config.yaml
num_hidden_layers: 10
hidden_size: 768
num_attention_heads: 12
num_key_value_heads: 12
head_dim: 64
intermediate_size: 3072
vocab_size: 16384
hidden_act: "gelu"
norm: "layernorm"
norm_place: "pre"
norm_eps: 1e-05
positions: "rope"
rope_theta: 10000.0
rope_fraction: 0.25
qk_norm: false
attn_scale: 0.125
bias: "all"
tie_word_embeddings: false
parallel_block: true
init: "uniform"
init_std_qkv: 0.0197
init_std_o: 0.0197
init_std_up: 0.0197
init_std_down: 0.0
optimizer: "muon_variant"
learning_rate: 0.00897
beta1: 0.93
weight_decay: 0.0
lr_head: 0.00425
max_grad_norm: 2.0
warmup_steps: 200
schedule: "wsd"
decay_fraction: 0.817
decay_shape: "linear"
final_lr_fraction: 0.0
batch_tokens: 131072
max_seq_len: 1024
doc_mask: true
z_loss: 1e-05
train_tokens: 702500000
max_steps: 5360
dataset: "wikipedia_en"
MLP neurons of a small language model. Each row is named by its layer, matrix (up: input weights; down: output weights) and neuron, and shows model dimensions 368-623. Each number is 128 + 32 x the weight over its row's rms, rounded and kept within 0 to 255. Numbers have three digits each.
After each neuron's rows, "fires on" lists the tokens most often at its 100 highest values on Wikipedia text that the model never trained on. A number after a token or word is its count.

L5.up583:090131123047154106107100145110135170137136106134123079123175088113122149082117104139111127120143113146095121122125129167065091092153097131147105185185151117120109199125108102107097069126096141065120147130149147145184128092127131129117112106138129063133108178127136091160114113132138114088114149159099116116081129126127139140195115131085087157175158108096125122106157115120152184169098098112085134115097152186133077179126133041147143115143115137196124144132107081207177071103104150132165175152114108113155081144094137135139168135105119080111140153119184111090150115070176079082115176156101138165160179135143132101092084081165110096156105108100204170166138071125105088094177136211060186124111098181102160071114099158092072150134140109085039111130144186140118081142076111
L5.down583:152108114173133057162115086104182178115069128105145143083142153158138130112111114167171133116143137105104074109146123129139082152146072092098131154120129144129186057105189174069147148165141096083104147141140099118097094096154148131118166128092161115147109129165082175106084166123090076130106128078147120080116160162137140106045165112207133155153084098134103165137138066125115109086154117184125096076137109153121160140123151122099135068086121156132120168093151162125143085107132073090148120152107087165088125137114110133181102174132142187177115129132046084104162105189128144130164174130144110148131142114138091170087113127057130143135152142093121137128148178149151174150112159135134108139074138124127103081138116093152113127141154051210145075081170147180071133035078158
fires on: "," 20, " it" 9, " (" 9, " there" 8, " f" 7

L5.up2564:117176092109096153138111137128121125146098115143129154109106172197145112101124136099146131151141090088143109134165116155185186091147165057186119068140141094120081103125161137104135121141136075110109130119091130183130102152122094098134152133122122160087155125101146121142181120126118156142074121122155172120152122090112147041105126074135104107142143116139159109086118114141118121132067131108102099184255105148136099116188074125076138095135157134089153106089121119185119123154164140104115161084134164097123157124118093090163081080120112165133096170121138155145164105087166155136101125120113020124139122135146058190158128096126133174165178136078154111111071139144139067132142110153085038175094134105115158137097141163140109100189159134136157117124212140140093120081131146
L5.down2564:142055143105068078126094170168154117123134077104074189115102124095148096058114082156106170142113141104129184109155151125130135138110078127092151146088132208121123147100104198117162158136144149087121085107048119126114123118114123148087149195125116097133049087135079105122161106162163087096136095185162102128137174100068064120102048115105142130168185128105191089143140084119165132151151111152158155085118161107105128103151159163092121131110140148111108100191171168146061149137101136162090121098151192142117136063122137101086121166137191097150106169154188123085056137104078159124105113139113100130150122138100160107076131170107098130105100072104130155115132134060125197157070155165127121133135136093118098080099088079113121095089071132153146159154115126079109081152136159
fires on: "2" 38, " are" 8, "1" 5, "\n" 5, " is" 4, "0" 4

L5.up2732:114104170144125072198124135127107111113112164127157161187118128104106092137114153192204115166154094109118099118169078114168147116106128160131175122107147110096162115129117107146136111122096069133104147206099137108188140104076152073151170094139130232170137160136120085061120150137122157148123126124133135099143159146088110142176184097112131137088154149105089117060120130089140077064123078078164124184120102112160145160129132129050086166122110130092126101181132128122102143095142117088171149151098179119070177125101100120159077113134168107167146205126135074148113135151134158089203183123161190140133121063087112146092169204102175103132093128179086128076154147116100153106117150146103127142092136085189107072132082103216156106181087114107157148171168104146149095042146103
L5.down2732:142122169117181133081185111186129175062083017101116165101136143125134161093111158113114128091128129164107139095136120106108169118092176159150131150124102081150082132113146125155100148201127114145111175213141085150099160154106065156147091136127105113180128094076121139057122150131126199159161075149115116142150128122186115181151127141175101133097087091132101074157164126141139108082073175090114106170116108122134134155098075214154188113186096150121112128135144188115125135098160129127091120157123091076168109183104138140141111107114153131094174111115098170108135119081142104135084121109194150169091113155095072087118114121113123169073134105063117084174086127137153108094159188141098189104134126122196164135131135167110139115160172173139158143080135132106159119120159094
fires on: "-" 33, "/" 8, "etic" 6, " and" 6

L5.up2410:123117119171131074199165164063099080086135107114175191149183095165146097107148143111160141184145101085088147095128118074127115132094098130137167136116085128052107160090177105085175123100185128057104057115111141097154152116096100128161178151099138173122150130088094130106153140117123136103153170118165067082155111083149139105150104097187060191137167072087153135130152107119125097139068082127177108119155121112175116152100145113143077181152159195121140038146119159137127110175091163149144128098156130130106133108112090108132157145072078116106134115129107124110169144170131167103127120124127124101126142087138114105130142132118132094124148107172137105122135112156157153097138084148189141112114112137138150124106140105192107132079201108095130100154155164177126113138120115
L5.down2410:164138071185112103135127164080087104117120165081180084090122092141153159133112138120101135134100115098131101125136177094098139119146088145116163134134205079114127200079119131089138106146144121128146094122112118092181106102110098120132102167127155106056152163099094147119095123172119180130139129110068137064125125199166176131047134149105124126129116122092089119152143127097106115132165112154128149142098163137194132219122086110147105137187083150084133077127115157099124102175108124112112164140146164122146166157132142098146163127086100162078136162139096096089178114145153191092152121159113129139184096110123073110197159095154098131188088157130131120126118130131190145095156074141163172116145149168178106115077118148153110164151171140124094106163106149127112119149167172
fires on: " and" 38, "," 15, "ally" 5, " more" 5, "/" 5

L5.up2072:091158097139126058121192090075114118134136108136084096144139099162159140164119082140110149154158169120143102182151122145141148118105136138089106096171179155172071154070122071160111127143079144128100168139077084165103167073123174105164160113109153187180095107145155115126093071143144145103120154172141187107165062098158168127123080106116135112132121161099144120146142124122120150163075087081048176006132082179166172118150131098150067139116163119132156159147114139118108110102150140179159141173095125127141161161109126109085116167084147152135083116162105126092106087106080098114090154140196201118123140157159172152129143103067160101167047095104118121135068146132163127082160129122153085133135182133146130083150162144110131109112123079198178098146103155112109157120089069
L5.down2072:093132111073117082117138123116123203128078164161141166142167099104108072143150140075108085083122176155124220136072152182131168147115133145163097142132169143089122162064136137108176158117107147091145067116103142114119096071077189133122159150157136128098108112116123075129112157103099123109130160121144078077076150075170147123077074119134133102079101148144150153090151181111197169103153156136120214167142109145093112143127123153080138129140150091113119145111136138141125095167107125120127114132084082116076117127099139085174109119133129130089117167130121108136130127157115129185065104168100105134139123155127133124132122098112091196151168167109145133147183134158137138153139102132121107112119108155111108099102141181110161193081158143158152142060120117173104176117085123
fires on: "," 24, " not" 8, " m" 8, " to" 4, "end" 4, ")" 4

L5.up249:103124103070117119094125166103081132089091107124096164204108154072163149160118104162124139114166120152147125091118108111147128137162047186105126134127144069216149094134143101166095066132157100117130125130185162144140074144167132143122136126143167070134121142085151094097099104101098173116205096113096151116088130103169082139119086123089124130136168111115110081144135144156161089150137079135169092197130165144168141102118116187161126124137056107148116109109146117115167170112096087161090131111125100139146189143097105104160116142134102186125108111119083193138135102099082165163077120144099142042116038114187170155142092113127109155070138124130128148104145137106126119113105146116073105108178185186137154119068125121153149148134163134123131158114188090126163118146106181
L5.down249:156048098125110120142163099076085109183128181088077116127177061141174118205135106120169120129082143158138108132153157112131106094168126150082169133129077135107121128142161120118106126096100111109140095115159115079063143092133146132147165123114145098145078153114127149103154091153126161111091158123123162168137140144143084195114123104182111100130088154105112115125176083129122118104136156082126173029143125146090181113121104158128121146091113162193116138070072106107085192125133125082121194137175128163175107123091154137042120126041173151119067135188105122115098088108181078148171146093144128128164128148115162105113211170123143125133114170208086135159051099095088136118124097112133138127073116149129114134187163078104121137204066111103159110115110108120124113161068116
fires on: "." 41, " but" 21, " and" 6, " only" 5

L5.up1481:223195121105161098158112140092145108115115099124126125184143170093098111167165162100115097142118111170154061093141120144128150083087136114159117180110137075138064158149150183119058137150076084147120128135097107170176195094130112124141172084072119076120111156165142154117167141147142117152183136147135127123141131178135177115108153104088135175112165121155082103188076098101161103085131102152114144142135137081125095144137090189123150048118158106105185109137067178102138101096130140154137137181125127105088063164101122132136154115102111086153115127139126096157096099095100117142141144199080204129130150161148095088137091141101154135141112121102126088095145118123129106152104149093140157160158125162155133146115132157108063086122140162122164162154086088110107111149146139
L5.down1481:100104125130087063101159175153162146121164143135109056107123151103082143126092164109090160096059150136101118065113176116137100141106146099116168147062080151186107053141109177109153176137101087116159113110120146124156119122138127109191128137085170035144041154095134090197099173176152082120068125118068189121170126100166094152083122081103155125210163133165118131128113103145115177093092116116129111160129169096123119150118129152120149133080158188162118146144121114128096099145144078162084142157082165148139091170117079117105092104140087127121099144164118168121147157109098139106102147119099115128118070141194088131132102137109137124113143150146079104117110160125116069054150064128083111142182103081133144142117140133167090127126116145100164077097113130153111140064137113
fires on: " G" 21, " V" 13, " K" 7, " v" 6, " P" 5, "y" 4

L5.up2042:143172086115118140183105148111069085107120080072091159117130096114115170095106048119129121135149123148155126094166108094127185126054104107124125129206100095149131095100139134163129125127141126123171123112107152165156117142168192164110113194141135136118119201121072096098127126166096113198122155130141129156139131144140126140076110104137148146174141085118106118083161061132143140165139148159167178159136117129091107090142078128101147154165088094154134178053132114106136131167138154148123133099163134109101144159126086137109127128171092089064112135141135149125066140140085174124101093152149122103134135142070117132148151161098125123111088117112070131139151185080119116164145202129121085159053103116174101114127128091129158141138097089126141095111195120119140134107151122
L5.down2042:167152140135083117088155074160105133128099125165051146175102144130045151130099189150146094117073129121079115104093084114144084073148065174099183150114094102220139142087120171141107124187145097143154131126135159096101111110152136058116114114116077128137119137156139122110083129132205119110139155148056111109127125099102083135143078108199101125162111165106138126164172105116157136180050106137154114049165108124120114108107113075161129121142108088126099179098140104192140094143110143147135108106162137127123101113116113114165106138132136152119115172079174146107116138184139174153162092174177111120142166100139152126100110134131135107158094091115172119144125096113168144122131199179060122148105137144166166105162111131089169125099057116061092126179152158125111129137139143
fires on: "0" 45, " Ref" 6, "\n" 5

L5.up1236:147166128139150066123152079050094196173125175112098087107148146092120101142137094175130039125148112136120172068105143164094172093137140095088149170151163174176099155137097150061094099100191181093065128137129108097093133106097194170118128182110069136131144142104110144098125127094072117140164095100057137157117169163163180154170124131149153127106193139098105172144133126131163069111133112119060078096106097046171113106084141178087131162175155087164140136101108127127156149079169092172129109121114167164076154153102022152105136127128167130103131136193108124078124110108097159129176147131158146186179089137175072135099056185162208103118171135178183138191098115048152105155125127099143137148147149136137185177134130078114139215103138165097095118135096159118100155107156084
L5.down1236:180092117113090116100101158079117149131188125123089116097110127105118095166090127110088097076085110147071120109140126117143082149133131076125131159116152167147123115167102124113122184081143138172112113101087156165114207081168170104129106129159114149130143166121140145049063145112133045125130155101119121113112120148078096158090105120108099173184145122114069159129129184160141066096160135154128106152110107115181182116087062141085147101127164120118149121122094135097119106130121111124105105146140139084082110175112124159131132080101170072120124124157133097153133186099120191123138111075144081180144194116137078120187095087191135145071096140124143122169142105073093138164132161157107102162109148116158158141145108114143080153130162140120145139157109103177116163099104145
fires on: " G" 43, " g" 7, " v" 4, " S" 4

L5.up1588:087156156108153137106137079124118086113130166118112102175094102178156109106143118129139115150119168145160135172108151126150121095158109135118112149166178099111109157143165105103129106111117140187046148092127124162106061108153155125131132179148104149092114126145129139128081157117111104138117135091090145123129102142110182110094125174123154099160159155189176148121114124117045098167088142173096117107165105199180147127164087046155138118144100136138130180126102127169115101148150100082192139106166150118122118157094108124126184186134146112090145097189135193091073133126175101159121090130196107119107129096174150140158127137130150147128191113080174182129142157142137114143146190117102136139147142110124099078109163143099063096128155065130152138141123117123114117151096103
L5.down1588:071163189105190150126114065119155134086142127151135145093139082122101140151150131113137125132134200119134108162125143091171120122146111062135104174167126148076163081133130108122160111143163193129107203108098090119097126120148136099087155131132122147219131094127163106163071173128121117172210119119138138117124117146162132126085149097137086176123137119133102180107145096128156133097179133168113160203100194045140192060143081150135109136090095166140137116140121156127126137142145087090137148120177068076116104145119133129205162151195087100138084115138142054122136075071116184124088146105186137119112138101109101173167154058145078199070145125154143150098103069197120100202146184133153101104084138100112127140140121194144173115097114140228158141084160112147195132157184154
fires on: "," 59, "s" 4

L5.up2391:097069152105111107150154118129180161107122179104186117165178186197165147130094177052116079170112157113104107129114111117107151144116146161122150076138196146104130147111095127115185116117129075135116124145144101182106146066126152153029183109138202110127157163131084119119159160177180132160111130199126150121143157153087110150117098155131088166141176088110151074108126060126132096098121176200128174197132150145113148137128111089122190159184132075143147124133070095175114118142111162155134181121107155098098115129129144107143118132149127119120175132119105114125098090118128144112135125100104120092117140093094138116098126136195108154143211169079145105132107155142117128119150127067093100097168108129204105161093131118157134113116109076083099075130153165088118111145127067
L5.down2391:099045124122158152166166217124127149019088081176091080147150122095111119141126186125106161154110190170109127122104155094068095092091140091095128121072133113094190088134138111136170136089114174171146119133197078077139111119149110169095154170139129116095101166154099141115109125168107137103150127125114124173132156174132089199114136179094105113129117132111173165151122166093155129051147111162158168117083089114136144157104120116133164153122099140081115046104139157184142101086152119153114134180159087079106109164126174161093190150095118036139159119168112129037123148109158188073122091102186144100121119062050149165111127164138110115150078151154157153128122105121060164118089167102052139154102113161194123121114126126155139070090106158163149106137107123170180099113162137
fires on: " S" 22, " K" 21, " s" 18, " L" 12, "s" 10, " H" 5

L5.up1893:162149146161159131130081177156153137091080118146154131094085107118079136148146170106144161137156169121136051066100146122126114149097129110116127178100126127087137154124140065102152121089116183145082083145084162131147134076161079178139138132084193186089101130064175178220170153119186108195123133114177181066139094124152163135145153132179212144083179155109146128078160126124143039159142137117122076156107120219151183144114131130068104127123119096119183132189122086173102123080098113137102195135114148154124148062130125098148079175107181117140117154153098148091141188152139158109108129137139159099100122114115158077110165051147123132146153140120122101089103126116185143166190117125132156110106134167122150099123119143193145130118107164120116103147152161129106129141178110
L5.down1893:123131065172176074124221157133049078170128145070069092113111125111156136177062097140201142176155118109097168190074203197112159127110122147162154082106165114160112106121156116140155092124081112139131178145144126112160139158094127200149113146143075079139163104150102122079147112092123216065126083140135074164122101095106137125173138178164102172160170049157196101084127135130107111123152149149187135090141128113151165137128118144169179094154103067126145153114160147147160122137159131102151128154085107094109131148107154115146115120163121143077140080136094160091116198070113136079086093138125185155117141166115117099106095144101100123084086146156163132143125133130153168123146143091151084102164172129144144172135108089140101147156157139148111110197159124119087121143123173
fires on: "," 19, " and" 15, " b" 15, "/" 6, "-" 5